Part of a small language model's weights.
Size: 13 layers, width 448, 7 heads of 64, MLP 1792 tanh GELU, vocabulary 2048, 33.2M parameters.
Architecture: learned positions, biases.
MLP neurons of a small language model. Each row is named by its layer, matrix (up: input weights) and neuron, and shows model dimensions 192-319. Each number is 200 + 40 x the weight over its row's rms, rounded and kept within 0 to 999.
After each neuron's rows, "fires after" lists the tokens most often just before its 100 highest values on Wikipedia text that the model never trained on; "fires on" lists the tokens most often at its 100 highest values on Wikipedia text that the model never trained on. A number after a token or word is its count.

L3.up938,171,136,255,211,210,129,194,214,202,205,215,203,210,284,216,250,194,318,158,239,216,161,204,201,267,214,225,184,161,191,179,190,253,193,205,222,106,204,206,238,170,230,145,243,201,82,158,176,215,103,206,169,259,249,185,149,242,227,198,170,193,188,206,200,242,215,195,280,214,189,196,176,202,285,290,154,201,179,204,148,216,260,222,260,189,143,242,161,188,199,204,208,172,127,209,123,305,204,205,143,211,123,243,253,229,263,231,261,203,188,243,250,211,202,175,207,232,260,172,234,189,133,235,190,185,145,107,205
fires after: " (" 25, "-" 11, " \"" 8, "C" 6
fires on: "s" 26, "f" 18, "d" 15, "born" 10

L3.up655,179,241,235,192,136,228,207,184,230,255,260,252,188,205,247,195,139,183,184,197,195,183,146,196,122,206,206,181,211,256,193,171,160,179,202,192,172,183,208,233,186,273,158,263,174,218,213,225,187,228,212,212,211,163,163,210,248,222,214,179,241,183,150,211,180,212,169,205,197,231,214,179,250,207,199,206,139,179,230,193,150,195,189,225,234,210,231,202,195,220,223,193,195,257,308,230,170,176,260,169,214,147,187,228,279,187,204,189,233,146,268,160,147,146,143,212,151,166,252,157,108,152,197,221,176,199,172,167
fires after: "s" 31, " " 14, "\\" 8, "y" 7, " Po" 6, "es" 4
fires on: "pe" 16, "es" 15, "ma" 12, "±" 6, "ence" 6

L3.up1086,195,249,233,212,123,187,172,187,227,219,194,190,259,209,224,240,199,192,233,200,269,186,194,263,245,215,198,151,209,243,237,259,252,178,125,201,183,301,206,214,226,204,183,254,209,219,176,238,176,256,215,201,217,155,168,271,142,236,143,102,195,246,178,184,172,222,184,189,145,224,188,187,237,169,208,162,159,275,226,209,172,141,220,161,200,175,243,190,205,192,199,237,200,169,247,179,228,158,260,166,213,180,205,214,250,222,176,167,227,203,184,201,233,206,153,227,200,110,153,227,153,148,186,314,129,156,212,271
fires after: " the" 17, " a" 12, "I" 8, "A" 7, " de" 6, " I" 6
fires on: "m" 31, "t" 14, " that" 8, "mon" 5

L3.up1605,242,228,165,160,203,149,194,226,235,168,160,242,221,176,196,271,221,149,170,178,186,258,202,228,99,179,260,212,234,186,189,212,246,160,155,169,179,187,248,120,186,160,203,241,207,207,147,285,241,294,203,214,292,222,247,260,239,205,194,163,198,236,225,172,154,205,183,268,127,189,233,178,199,229,191,216,162,233,241,97,205,149,231,210,241,165,193,204,232,207,208,160,184,127,215,181,167,192,212,185,158,244,219,156,177,237,162,166,213,199,242,182,237,146,273,169,180,220,183,181,158,153,244,221,208,157,209,225
fires after: " a" 20, " the" 16, " to" 10, " re" 8, "s" 8, " A" 7
fires on: "g" 43, "o" 20, "m" 14, "da" 9

L3.up648,195,199,199,203,172,207,146,179,210,164,191,153,298,178,192,245,141,149,225,154,253,197,131,153,197,125,212,161,157,192,188,246,194,264,209,257,177,219,130,270,202,259,195,177,187,210,141,225,210,121,197,213,199,269,159,199,167,221,230,178,235,192,151,205,237,182,128,284,195,149,131,178,210,176,241,262,244,216,238,270,228,183,169,219,242,231,267,156,259,204,198,155,176,151,175,170,219,185,247,158,185,267,167,167,173,209,193,258,175,220,141,161,263,173,213,180,190,115,178,188,194,245,221,166,159,107,208,251
fires after: " C" 46, "C" 16, "A" 7, " A" 7, "P" 7, " P" 4
fires on: "ro" 25, "er" 14, "o" 12, "y" 11, "n" 9, "re" 7

L3.up397,148,191,180,219,170,162,200,254,249,231,264,196,209,273,237,180,143,175,198,174,226,166,233,199,218,269,227,185,303,243,204,225,217,188,230,214,191,228,221,184,210,148,239,265,213,216,200,230,247,226,206,154,188,218,195,257,195,207,169,193,122,261,229,188,195,270,163,168,155,207,197,197,183,208,147,256,160,190,140,204,223,137,266,177,200,199,251,240,235,189,143,204,184,216,168,262,202,142,212,127,204,184,224,200,253,239,198,197,218,299,206,134,208,206,208,206,135,161,176,155,254,129,148,223,235,236,172,223
fires after: " (" 30, " change" 10, " term" 9, "\n" 9, " \"" 8
fires on: "H" 14, "ing" 10, "L" 10, "in" 9, "M" 9, "d" 9

L3.up35,170,245,220,171,226,189,272,223,241,177,195,195,272,206,221,166,152,228,255,168,190,192,195,305,185,201,211,190,246,267,284,185,198,164,218,133,154,238,242,169,107,267,214,161,247,135,195,232,178,208,188,184,219,212,212,221,221,211,228,181,162,155,265,138,173,180,152,220,222,227,144,195,136,176,130,206,201,222,150,229,161,237,182,212,231,204,172,224,285,241,184,191,132,142,248,246,171,219,276,180,242,237,191,215,247,188,183,201,175,178,224,196,237,193,190,115,261,214,202,169,168,198,240,219,240,128,183,220
fires after: " p" 17, " comp" 13, " Con" 10, " Pri" 6, " con" 6
fires on: "n" 11, "ut" 9, "op" 9, "al" 8, "in" 7, "te" 6

L3.up272,188,192,263,228,155,183,321,227,167,221,172,215,301,201,256,176,214,173,167,210,186,197,186,222,270,201,208,211,175,146,215,104,141,181,220,125,160,240,165,219,231,188,145,274,253,94,159,232,164,187,148,250,210,224,190,213,222,187,216,170,153,200,184,152,186,239,257,236,105,228,186,207,186,205,193,153,223,198,147,177,226,200,181,173,208,201,224,145,198,173,297,251,194,125,180,193,261,251,195,199,229,237,236,301,213,205,129,283,263,241,201,302,216,175,198,198,188,150,195,150,214,149,263,186,163,181,236,275
fires after: "," 56, " (" 10, " \"" 10, " Me" 5
fires on: " and" 53, "an" 7, " or" 6, "wi" 5, "to" 4

L8.up831,218,236,178,225,166,238,184,199,213,258,147,135,173,196,152,168,153,283,162,182,168,170,215,213,239,259,176,186,254,239,183,291,259,194,199,229,181,258,221,271,222,225,190,211,160,180,177,178,242,226,219,160,234,230,235,163,181,245,145,183,185,158,200,225,124,184,239,169,179,201,191,174,232,150,226,271,200,172,217,230,172,155,172,285,172,277,226,224,236,201,186,228,193,232,181,115,191,175,172,204,240,204,186,243,170,163,222,278,201,122,173,173,194,167,178,186,158,154,191,191,192,238,218,170,128,190,194,135
fires after: " " 59, " |" 20
fires on: "s" 45, "e" 7, " 2" 6, " 1" 5, "2" 4

L8.up555,208,162,162,251,227,245,193,152,196,244,332,192,171,177,235,179,218,228,219,142,191,217,266,151,232,171,226,252,281,152,217,263,192,203,210,212,212,192,202,217,192,190,269,202,204,226,181,163,230,187,219,220,158,260,208,244,209,148,190,220,137,178,184,153,258,207,227,246,157,157,191,177,282,202,183,202,168,198,215,217,273,255,177,259,192,182,220,207,211,231,192,239,191,149,166,199,184,146,169,222,201,148,198,129,114,216,224,279,209,214,162,225,218,136,116,189,181,188,162,233,231,202,210,226,130,178,259,218
fires after: " |" 32, "|" 10, " vote" 7, " Party" 4
fires on: " " 27, "s" 26, " |" 13, " Total" 6, " re" 4

L3.up1572,242,201,153,197,143,183,215,196,205,211,207,233,268,176,192,215,206,195,162,116,196,185,155,196,170,220,281,192,250,218,238,230,171,212,233,240,208,210,166,181,170,216,279,237,223,204,182,169,244,195,250,277,220,223,153,227,191,181,237,214,105,286,147,184,166,246,240,221,196,185,147,189,229,281,189,216,133,195,227,226,221,221,256,168,191,243,159,191,208,195,159,200,251,152,178,161,177,190,153,200,252,202,167,212,214,164,200,200,225,241,151,228,322,218,212,222,128,171,220,134,231,206,202,200,163,188,247,135
fires after: " |" 68
fires on: " " 61, " |" 15

L3.up1148,135,215,248,192,227,235,152,203,202,143,174,242,183,206,215,222,161,292,226,174,205,210,196,204,183,188,220,163,198,198,263,150,244,167,196,164,249,204,255,190,178,194,155,245,150,163,198,165,124,141,219,200,145,199,139,206,235,184,225,165,187,89,200,195,174,297,218,164,145,186,190,195,192,224,279,195,183,238,141,232,178,245,189,209,188,210,251,171,229,142,219,193,145,203,177,206,141,135,218,202,135,166,291,196,242,170,213,193,108,156,221,279,231,155,214,219,189,153,206,209,145,269,244,255,189,173,217,247
fires after: " " 32, " one" 14, " some" 6, " La" 5, " most" 5, " sp" 4
fires on: " of" 43, "o" 32, "al" 7, "n" 6

L3.up1056,174,155,160,195,196,138,212,234,178,154,160,197,203,193,269,231,172,253,183,166,245,123,228,208,213,217,168,210,237,163,158,191,146,166,176,169,202,171,142,162,152,297,197,232,190,223,166,107,199,215,147,158,263,193,148,217,225,240,161,192,162,237,242,172,248,215,165,202,118,187,262,122,226,146,213,124,287,216,186,154,172,162,248,212,112,245,226,177,191,174,236,130,183,218,200,203,237,132,155,232,128,145,177,164,187,175,225,221,255,262,276,204,205,238,276,230,159,149,222,276,179,173,125,168,214,177,210,209
fires after: "\n" 56, "|" 13
fires on: "-" 36, "." 14, "|" 11, " Year" 9, " |" 4

L3.up180,228,215,235,174,234,150,141,167,223,151,122,234,190,270,119,193,123,266,224,208,207,214,222,153,159,153,187,212,174,218,205,192,207,165,130,241,262,293,213,223,218,160,185,194,199,197,148,233,139,139,208,229,249,157,243,235,208,180,221,183,146,161,194,171,202,240,187,210,175,187,231,211,237,251,209,170,148,194,245,215,216,206,207,221,197,227,201,142,204,170,218,232,176,156,212,149,215,188,293,244,193,226,229,191,180,159,199,171,139,199,211,223,261,100,126,205,217,125,243,130,218,270,164,225,189,166,160,216
fires after: " " 37, " K" 11, " La" 10, " of" 7
fires on: "al" 44, "ha" 11, " mo" 11, "n" 9, "an" 7, " Mo" 4

L3.up918,229,169,191,206,220,272,104,261,207,164,117,150,162,245,139,155,171,220,215,243,168,182,289,242,205,218,307,189,201,201,201,221,158,219,179,158,202,218,187,203,167,292,130,198,202,99,228,219,195,202,208,230,220,221,212,201,246,207,232,237,190,204,177,246,116,182,255,218,219,186,168,171,186,279,230,264,274,241,240,199,196,158,281,185,242,216,250,167,207,180,224,161,167,169,196,209,184,148,132,182,175,202,165,283,194,225,197,196,254,238,192,251,209,230,195,174,88,164,189,155,283,175,182,155,172,203,150,176
fires after: " V" 26, "ot" 11, "gu" 9, " G" 6
fires on: "it" 16, "es" 12, "ot" 10, "s" 7, "an" 6, "er" 6

L3.up1633,139,165,153,288,240,197,177,218,234,194,168,176,245,141,261,247,182,174,126,139,192,127,170,218,163,233,210,231,191,149,196,168,229,164,191,247,239,177,200,187,219,194,265,222,157,226,130,208,169,150,265,174,124,191,207,214,188,248,216,197,144,265,208,224,203,246,119,214,223,167,218,107,252,156,216,219,200,175,159,254,218,146,238,130,260,233,225,233,254,178,170,195,170,228,166,191,169,164,168,200,226,100,159,129,156,246,207,216,205,205,173,190,213,217,123,247,170,142,211,226,204,204,186,227,208,151,244,206
fires after: "." 57, " list" 4
fires on: " " 31, " on" 7, "ing" 6, "/" 4, " million" 4, " c" 4

L3.up1264,183,189,194,156,233,233,144,93,247,165,223,234,232,221,215,241,169,188,152,237,203,208,162,166,254,234,185,247,194,243,195,208,184,175,207,270,185,180,203,215,121,205,168,259,178,215,260,189,129,148,217,241,100,229,248,188,196,235,219,192,141,126,230,267,197,222,249,209,125,140,269,203,270,176,204,157,140,208,130,267,284,225,183,229,206,217,210,228,264,281,216,177,173,200,239,205,214,247,232,233,184,246,255,151,206,181,221,232,124,349,259,202,254,182,195,235,246,223,253,230,165,185,191,155,192,142,130,213
fires after: " 4" 18, " 5" 15, " 6" 14, " 7" 12, " 8" 5, " 3" 4
fires on: "–" 26, ";" 25, "," 16, " |" 14, " and" 7

L3.up1143,207,154,288,224,181,119,185,180,160,176,187,168,232,155,175,185,100,220,131,184,264,123,182,174,173,175,246,236,215,131,203,202,256,241,210,180,115,211,252,275,216,200,163,268,150,205,132,195,222,187,246,176,221,234,180,222,207,131,242,195,226,216,173,179,177,215,224,265,203,149,264,274,243,217,207,206,154,206,219,263,257,173,192,219,174,193,160,188,211,151,193,182,169,207,172,158,230,167,234,183,216,171,225,159,209,208,184,326,136,186,249,171,223,212,252,168,188,138,216,168,148,259,167,212,157,120,197,277
fires after: " 0" 15, " 6" 12, " 7" 10, " 5" 8, " 1" 8, " 2" 7
fires on: " |" 67, ";" 11, "–" 10, " N" 5

L10.up630,171,185,162,166,233,185,180,197,234,169,163,157,213,175,162,172,177,162,261,250,268,242,186,220,161,150,197,199,213,172,212,234,199,176,160,177,156,235,203,304,131,225,203,292,159,234,195,233,208,145,193,200,224,210,153,196,147,186,228,151,170,211,96,155,121,237,272,265,166,134,208,195,154,194,230,155,123,164,231,171,173,213,190,208,221,170,230,183,251,212,217,195,200,131,203,140,220,179,280,205,223,216,230,160,324,254,221,287,193,238,220,152,202,223,212,196,244,246,216,234,216,165,279,208,208,142,131,232
fires after: " a" 19, " the" 15, "s" 11, " A" 8, " S" 7, "y" 5
fires on: " so" 18, "al" 12, "g" 8, " At" 8, "mo" 6

L3.up1083,271,179,232,215,188,218,227,205,203,282,240,134,180,110,187,237,138,139,117,164,195,139,131,242,177,207,259,189,215,170,262,169,223,193,169,160,220,264,200,225,232,272,207,224,135,194,85,243,141,166,165,178,254,162,144,205,207,230,193,152,141,152,112,189,160,216,171,253,203,195,199,196,215,187,176,210,214,282,258,216,187,217,158,238,253,193,226,147,211,148,247,224,225,181,209,188,260,172,235,151,212,191,235,259,228,198,133,209,259,219,184,203,211,240,196,124,187,139,171,217,215,157,166,265,210,192,182,265
fires after: "," 82, ")," 4, " and" 4
fires on: " and" 81, "," 8, " or" 4, " she" 4

L3.up186,266,212,259,189,201,126,262,197,220,245,252,180,253,251,268,213,167,205,187,168,196,160,210,200,175,192,152,251,207,216,189,255,228,208,212,210,174,230,197,206,173,130,215,183,246,194,214,170,201,153,208,214,214,276,225,210,202,197,170,168,166,201,200,175,246,192,159,251,169,166,213,124,176,170,168,213,167,228,190,249,212,203,163,240,199,169,214,127,276,196,252,197,156,139,172,230,222,268,242,204,167,211,227,162,212,245,149,288,113,181,246,167,165,230,234,211,260,202,157,200,151,253,180,186,196,146,115,203
fires after: " |" 16, " 7" 12, " 6" 9, " 5" 9, "-" 8, " 8" 6
fires on: "–" 41, "-" 20, " 9" 5

L8.up1736,152,150,193,215,216,278,129,238,190,187,197,198,228,199,196,152,159,204,163,214,192,122,301,164,147,174,218,225,186,182,208,257,207,184,184,230,153,212,210,187,262,194,197,231,188,231,155,138,175,169,190,199,169,225,143,221,174,224,237,168,149,245,201,197,166,196,221,252,163,173,230,172,221,158,164,198,142,246,189,180,210,121,258,146,154,293,176,310,172,115,170,226,228,186,161,112,249,133,207,201,155,200,210,187,198,131,167,231,211,258,233,197,185,197,128,196,160,148,313,218,224,243,186,134,219,247,187,217
fires after: "\n" 30, " (" 21, "-" 7, ":" 6, " −" 5, " " 5
fires on: "G" 19, "M" 12, "L" 10, " g" 8, "J" 7

L8.up1415,147,203,182,265,214,181,179,235,170,221,187,198,186,126,155,185,158,195,156,93,209,180,202,202,314,193,196,173,300,191,239,217,168,126,189,182,208,187,247,248,174,205,177,263,205,270,246,229,173,196,222,164,209,197,190,249,169,206,245,196,296,194,154,244,231,277,166,197,252,238,186,174,203,200,211,239,165,116,216,240,168,147,209,169,265,192,202,252,193,143,187,231,177,182,204,127,132,111,224,121,228,172,268,195,172,181,236,290,199,189,174,183,182,157,171,196,161,137,246,152,238,278,274,238,250,223,154,227
fires after: "s" 40, "c" 13, " in" 7, "as" 4
fires on: "re" 21, "er" 19, "la" 10, "ur" 5, "\n" 5, "ve" 4

L3.up79,121,146,165,203,103,149,201,230,222,172,132,174,217,240,225,202,186,183,172,218,180,140,237,216,118,186,288,204,229,173,240,171,188,120,267,197,66,195,220,187,198,205,171,212,211,207,224,97,181,200,203,188,293,175,157,230,235,199,188,226,194,211,202,145,150,211,240,187,225,215,254,183,228,241,201,271,164,193,179,218,272,229,303,186,242,195,226,220,190,213,156,190,213,193,197,205,247,159,212,185,200,219,217,203,175,203,156,262,225,207,234,220,204,150,224,255,132,138,259,247,200,164,176,184,218,189,181,250
fires after: " (" 75, "\n" 11, "—" 7, " \"" 4
fires on: "M" 18, "J" 15, "C" 14, "N" 10, "a" 7, "S" 7

L3.up71,184,247,198,191,152,109,163,165,244,144,192,195,194,219,207,227,204,260,180,197,184,161,156,199,223,231,239,289,184,192,202,166,225,192,222,136,127,184,174,214,219,169,145,234,218,200,202,162,230,169,247,209,214,238,157,218,217,158,241,156,193,134,201,225,228,205,176,211,170,253,180,166,225,198,264,241,98,136,245,289,132,197,178,277,231,211,198,172,171,147,181,199,165,169,197,156,182,210,235,173,202,229,279,280,196,246,217,240,122,212,194,206,214,203,206,233,174,218,252,217,207,244,143,303,195,249,158,238
fires after: " " 41, " (" 23, " \"" 16, "/" 7, "—" 4, "[" 4
fires on: "a" 15, "o" 10, "p" 10, "e" 8, "k" 8, "s" 8

L10.up690,180,135,244,236,196,226,83,210,219,187,135,177,219,200,243,172,125,219,195,188,215,192,234,220,188,241,155,203,259,192,147,258,169,144,190,234,134,217,185,191,139,263,136,239,204,223,218,220,192,170,282,175,248,205,220,201,211,235,235,215,176,204,154,121,166,228,198,233,190,187,242,217,175,168,171,179,179,122,199,218,175,211,197,228,309,249,241,206,208,269,183,231,243,194,209,179,218,176,204,175,147,166,155,213,251,230,218,144,284,195,235,171,165,87,125,220,200,243,210,125,160,131,235,182,212,213,247,182
fires after: "\n" 47, " \"" 15, "===" 6, "==" 5
fires on: "S" 78, " at" 5

L3.up484,147,214,179,207,207,194,177,197,232,187,172,143,201,268,118,143,195,242,148,205,132,181,253,229,250,245,223,268,228,196,174,260,220,262,180,185,153,130,212,194,195,223,250,261,220,228,153,153,170,237,245,210,263,302,91,231,238,275,160,151,204,148,202,144,274,221,170,229,218,165,167,160,242,232,131,246,211,176,171,177,179,200,179,172,222,181,174,185,258,226,187,156,144,191,186,182,187,169,248,226,155,159,207,241,186,251,245,252,176,150,163,163,202,126,171,269,245,177,215,284,200,200,258,180,248,186,90,251
fires after: " " 34, "s" 25, " S" 19, " T" 7, "S" 4, " list" 4
fires on: "ing" 29, "y" 14, "ed" 10, "va" 9, "s" 9, "qua" 8

L3.up1692,182,158,245,233,134,176,180,241,248,251,199,191,216,184,182,268,144,299,195,244,180,190,264,201,213,227,188,227,154,226,161,223,167,216,186,169,187,238,214,178,171,234,143,242,250,224,206,216,192,172,193,178,258,179,94,251,214,162,153,208,165,240,195,224,222,233,171,192,191,202,187,194,253,161,196,214,198,175,230,176,231,199,251,290,258,221,218,208,171,147,247,187,235,182,216,155,207,100,210,193,230,198,191,247,218,172,155,254,243,261,216,181,295,174,176,199,129,163,254,150,240,189,193,178,273,257,197,244
fires after: "==" 47, "\n" 43, "===" 8
fires on: "C" 32, "P" 15, "O" 10, "T" 7, "D" 7, "S" 7

L8.up1034,222,211,213,225,221,172,179,223,206,173,226,215,171,101,241,169,211,194,175,181,219,200,213,243,189,177,251,241,200,181,172,278,146,310,268,212,186,252,205,161,183,133,210,209,262,239,207,258,259,232,188,210,137,235,202,221,184,208,218,145,151,154,213,204,194,199,192,238,185,183,168,138,178,188,210,133,144,264,196,218,241,212,203,199,178,229,206,168,196,236,183,240,206,192,260,171,146,200,233,209,174,207,166,162,154,215,198,175,259,214,221,258,218,178,197,177,247,121,202,251,192,223,201,126,241,228,213,179
fires after: " Le" 16, "le" 11, "ill" 10, "en" 8, "y" 5, "li" 5
fires on: "n" 14, "re" 11, "on" 10, "e" 7, "t" 6, "ant" 5

L3.up1539,208,244,143,152,182,215,215,252,201,254,206,196,199,168,180,255,204,227,177,199,163,208,200,155,145,176,189,188,194,268,198,204,178,189,266,210,201,205,215,186,108,253,184,207,136,157,232,215,179,130,200,159,236,259,194,239,202,204,239,188,258,197,171,283,218,164,174,300,149,195,197,181,261,188,208,143,160,213,230,180,211,195,201,143,179,285,215,160,223,197,200,171,244,157,191,250,261,243,265,214,210,268,235,213,150,179,170,151,219,211,295,219,181,151,212,218,168,187,233,143,197,239,181,226,205,146,133,292
fires after: "A" 34, "E" 13, "N" 10, "U" 4, "ar" 4
fires on: "n" 25, "Y" 12, "N" 11, "E" 9, "A" 7, "l" 6

L3.up1317,133,157,197,226,244,168,239,244,189,200,183,221,227,121,273,132,163,175,194,223,259,161,225,228,198,219,197,208,197,142,240,239,255,195,193,254,211,259,223,211,211,239,239,204,175,226,206,233,237,185,147,171,211,156,181,260,178,246,251,85,169,181,190,232,213,300,168,248,198,211,196,183,218,212,241,178,227,193,200,174,175,172,141,229,209,182,244,229,202,161,209,120,186,141,182,194,241,234,180,208,189,185,164,210,225,205,238,213,210,258,163,180,160,181,188,260,178,144,185,182,209,132,147,215,237,189,219,150
fires after: "-" 36, " 19" 8, "–20" 6
fires on: "–19" 26, " 19" 26, "–20" 10

L3.up729,153,186,253,285,218,190,314,183,216,239,249,191,176,203,233,225,148,178,179,173,288,107,260,261,238,206,169,275,217,180,139,215,258,264,191,176,233,234,182,207,138,263,214,186,156,180,146,231,202,226,193,260,221,222,211,248,234,208,267,178,211,259,188,141,223,182,201,142,142,204,213,167,228,208,235,143,150,182,125,103,161,200,223,170,180,184,148,222,187,201,203,150,141,203,197,183,223,178,244,200,257,127,220,174,226,199,239,237,233,222,179,215,215,264,215,199,234,166,258,55,244,211,195,264,221,162,222,244
fires after: "\n" 68, "|" 16, "---|---|---|---|" 4
fires on: "|" 68, "---|---|---|---|" 20, " from" 5

L3.up118,213,199,235,127,175,236,196,255,233,181,230,217,249,113,225,141,181,185,129,205,215,246,221,215,198,232,208,206,205,153,202,264,268,255,225,223,247,119,202,171,180,243,171,183,209,159,297,294,172,191,178,203,226,178,196,236,230,253,179,237,210,254,116,218,236,174,197,243,251,135,140,185,210,185,215,158,224,251,273,203,192,209,183,217,241,290,220,216,268,236,170,165,221,175,194,256,195,214,177,133,224,259,119,103,219,202,200,154,169,235,245,156,233,210,229,157,201,159,200,153,198,243,241,201,185,142,240,221
fires after: "A" 16, ";" 15, "O" 8, "N" 6, "B" 5
fires on: "Y" 16, " D" 13, "N" 8, "O" 7, " Da" 5, "X" 5

L3.up1623,159,209,177,227,212,197,219,175,250,191,291,201,230,222,226,207,169,187,184,161,152,158,202,238,149,210,236,233,207,145,219,106,220,216,190,222,166,180,212,220,251,164,203,246,192,204,293,200,202,274,189,182,206,258,242,178,163,202,128,250,147,219,172,107,155,188,239,191,165,229,195,237,210,174,198,185,238,203,219,186,197,196,183,261,247,202,188,232,190,174,157,165,178,188,214,245,179,180,219,243,196,150,248,218,195,221,173,188,211,175,217,172,239,151,201,181,184,195,285,188,297,145,171,223,302,226,276,225
fires after: " (" 30, "-" 29, "\n" 14, " \"" 8, "/" 6, "=" 4
fires on: "C" 53, "R" 13, "V" 9, "P" 6, "L" 5, "S" 4

L8.up880,207,213,138,294,137,241,225,233,128,111,171,251,146,227,207,175,144,208,184,217,240,207,216,225,214,216,188,187,176,152,158,184,205,99,202,162,167,252,208,247,186,202,228,254,198,159,186,190,169,193,267,202,264,222,119,234,213,215,226,167,212,204,180,180,119,291,113,243,245,219,236,209,174,185,212,188,238,176,168,222,169,175,213,198,210,240,207,172,257,203,231,210,207,198,216,116,124,225,208,188,178,195,197,223,233,272,173,232,140,197,164,127,201,158,201,255,260,169,217,213,142,247,241,195,175,188,199,198
fires after: "s" 31, "c" 16, "cc" 12, " as" 11, " de" 4, " " 4
fires on: "s" 18, "y" 13, "or" 12, "re" 10, "er" 9, "ce" 6

L3.up679,240,166,187,183,182,180,125,120,203,211,255,161,204,238,223,202,204,170,214,178,227,186,209,169,191,252,96,237,126,189,264,270,247,242,210,191,209,205,179,193,206,177,211,199,169,248,224,183,151,105,188,207,223,266,161,212,233,248,160,218,109,161,209,195,238,150,237,190,214,132,222,153,230,181,189,249,108,181,274,226,225,151,259,173,234,245,266,211,238,146,181,204,243,223,147,224,121,260,136,208,129,198,222,224,181,140,207,237,188,235,222,230,177,206,202,264,261,155,237,175,217,254,155,136,186,207,225,231
fires after: " st" 25, "T" 10, " such" 8, "-" 5, " T" 5, " San" 5
fires on: "or" 13, "A" 12, "age" 8, " as" 8, "ar" 7, "ec" 5

L3.up1642,152,217,151,185,97,221,148,245,249,199,232,172,274,199,172,152,213,224,162,192,196,217,234,244,164,137,138,191,183,206,276,182,239,225,225,197,201,218,244,198,153,259,160,211,216,219,169,186,194,203,220,140,223,218,127,198,254,161,183,120,219,161,222,214,191,195,218,207,168,207,278,233,270,243,258,146,280,192,216,260,217,217,203,223,235,231,243,185,250,168,177,168,204,226,206,135,186,188,269,210,266,174,215,207,227,204,213,207,126,180,286,212,182,187,152,252,118,224,222,135,219,204,198,196,192,149,246,197
fires after: "s" 22, "es" 13, "y" 11, " " 11, " S" 7, "S" 6
fires on: "n" 31, "s" 25, "S" 9, "al" 7, "e" 7

L3.up427,227,200,184,270,148,244,226,246,211,209,112,224,249,193,210,142,115,202,167,185,236,175,244,192,211,277,261,248,207,189,197,186,219,151,236,161,151,212,223,206,209,231,244,179,226,173,162,178,274,171,212,181,208,216,249,180,217,291,216,185,192,129,210,206,190,264,185,210,255,180,203,217,201,176,216,187,255,244,204,250,212,120,194,223,186,167,213,196,232,171,204,181,147,202,156,128,190,236,232,75,213,242,269,223,204,196,217,156,183,107,165,157,194,187,168,147,229,112,200,240,199,204,194,186,197,173,185,202
fires after: " " 57, "," 12, " was" 5
fires on: "al" 27, "e" 10, "ri" 7, " p" 6, "s" 5, " the" 5

L3.up1020,227,219,210,147,207,178,173,146,216,274,229,248,219,206,156,242,225,215,175,185,169,194,206,164,210,153,223,225,193,210,166,232,271,132,157,244,241,119,187,319,188,263,193,193,113,158,169,279,148,162,199,177,128,225,213,246,225,195,261,229,167,282,221,212,224,180,176,302,185,149,207,163,184,207,220,185,246,173,276,240,229,174,231,223,152,295,203,163,258,203,195,170,225,178,248,250,168,234,231,143,188,276,198,162,222,218,131,192,146,263,246,238,130,224,270,159,212,211,218,272,262,208,231,224,236,157,168,238
fires after: "A" 14, "E" 13, "P" 12, "C" 11
fires on: "A" 16, "V" 13, "P" 10, "I" 9, "M" 8

L3.up1208,103,187,165,238,188,194,203,197,243,223,219,204,206,171,242,189,170,191,192,179,204,198,247,194,240,190,203,156,229,165,153,284,170,250,170,233,223,224,193,160,238,141,258,247,219,201,309,195,191,254,187,213,181,168,225,273,231,188,154,243,186,223,167,206,150,289,227,174,157,182,224,233,234,182,217,206,219,192,166,246,205,178,246,195,225,190,185,250,211,195,139,199,217,247,183,232,313,178,166,212,220,137,118,114,166,202,172,118,269,216,186,190,198,161,256,159,105,218,247,138,242,236,128,196,255,245,295,181
fires after: "\n" 36, " (" 20, "-" 11, " —" 5
fires on: "L" 48, "N" 28, "K" 4, "U" 4

L3.up1552,232,176,196,222,209,200,192,166,228,223,190,228,206,185,151,216,195,190,174,229,232,147,216,164,200,179,202,212,181,118,276,164,229,229,201,283,227,163,161,271,107,112,226,239,183,179,154,170,208,188,175,192,189,212,137,256,187,204,276,155,147,198,139,144,196,210,232,215,166,312,172,184,181,191,138,258,232,145,160,167,150,232,190,224,302,212,194,167,167,129,148,210,169,136,205,141,222,170,175,218,183,186,243,205,171,218,153,214,233,218,194,161,174,259,215,212,194,151,165,195,173,197,175,208,217,189,260,185
fires after: " in" 25, "," 21, " 19" 9, " part" 5, " the" 4
fires on: " 19" 28, "65" 6, " 13" 5, "tro" 5, "ic" 5, "64" 4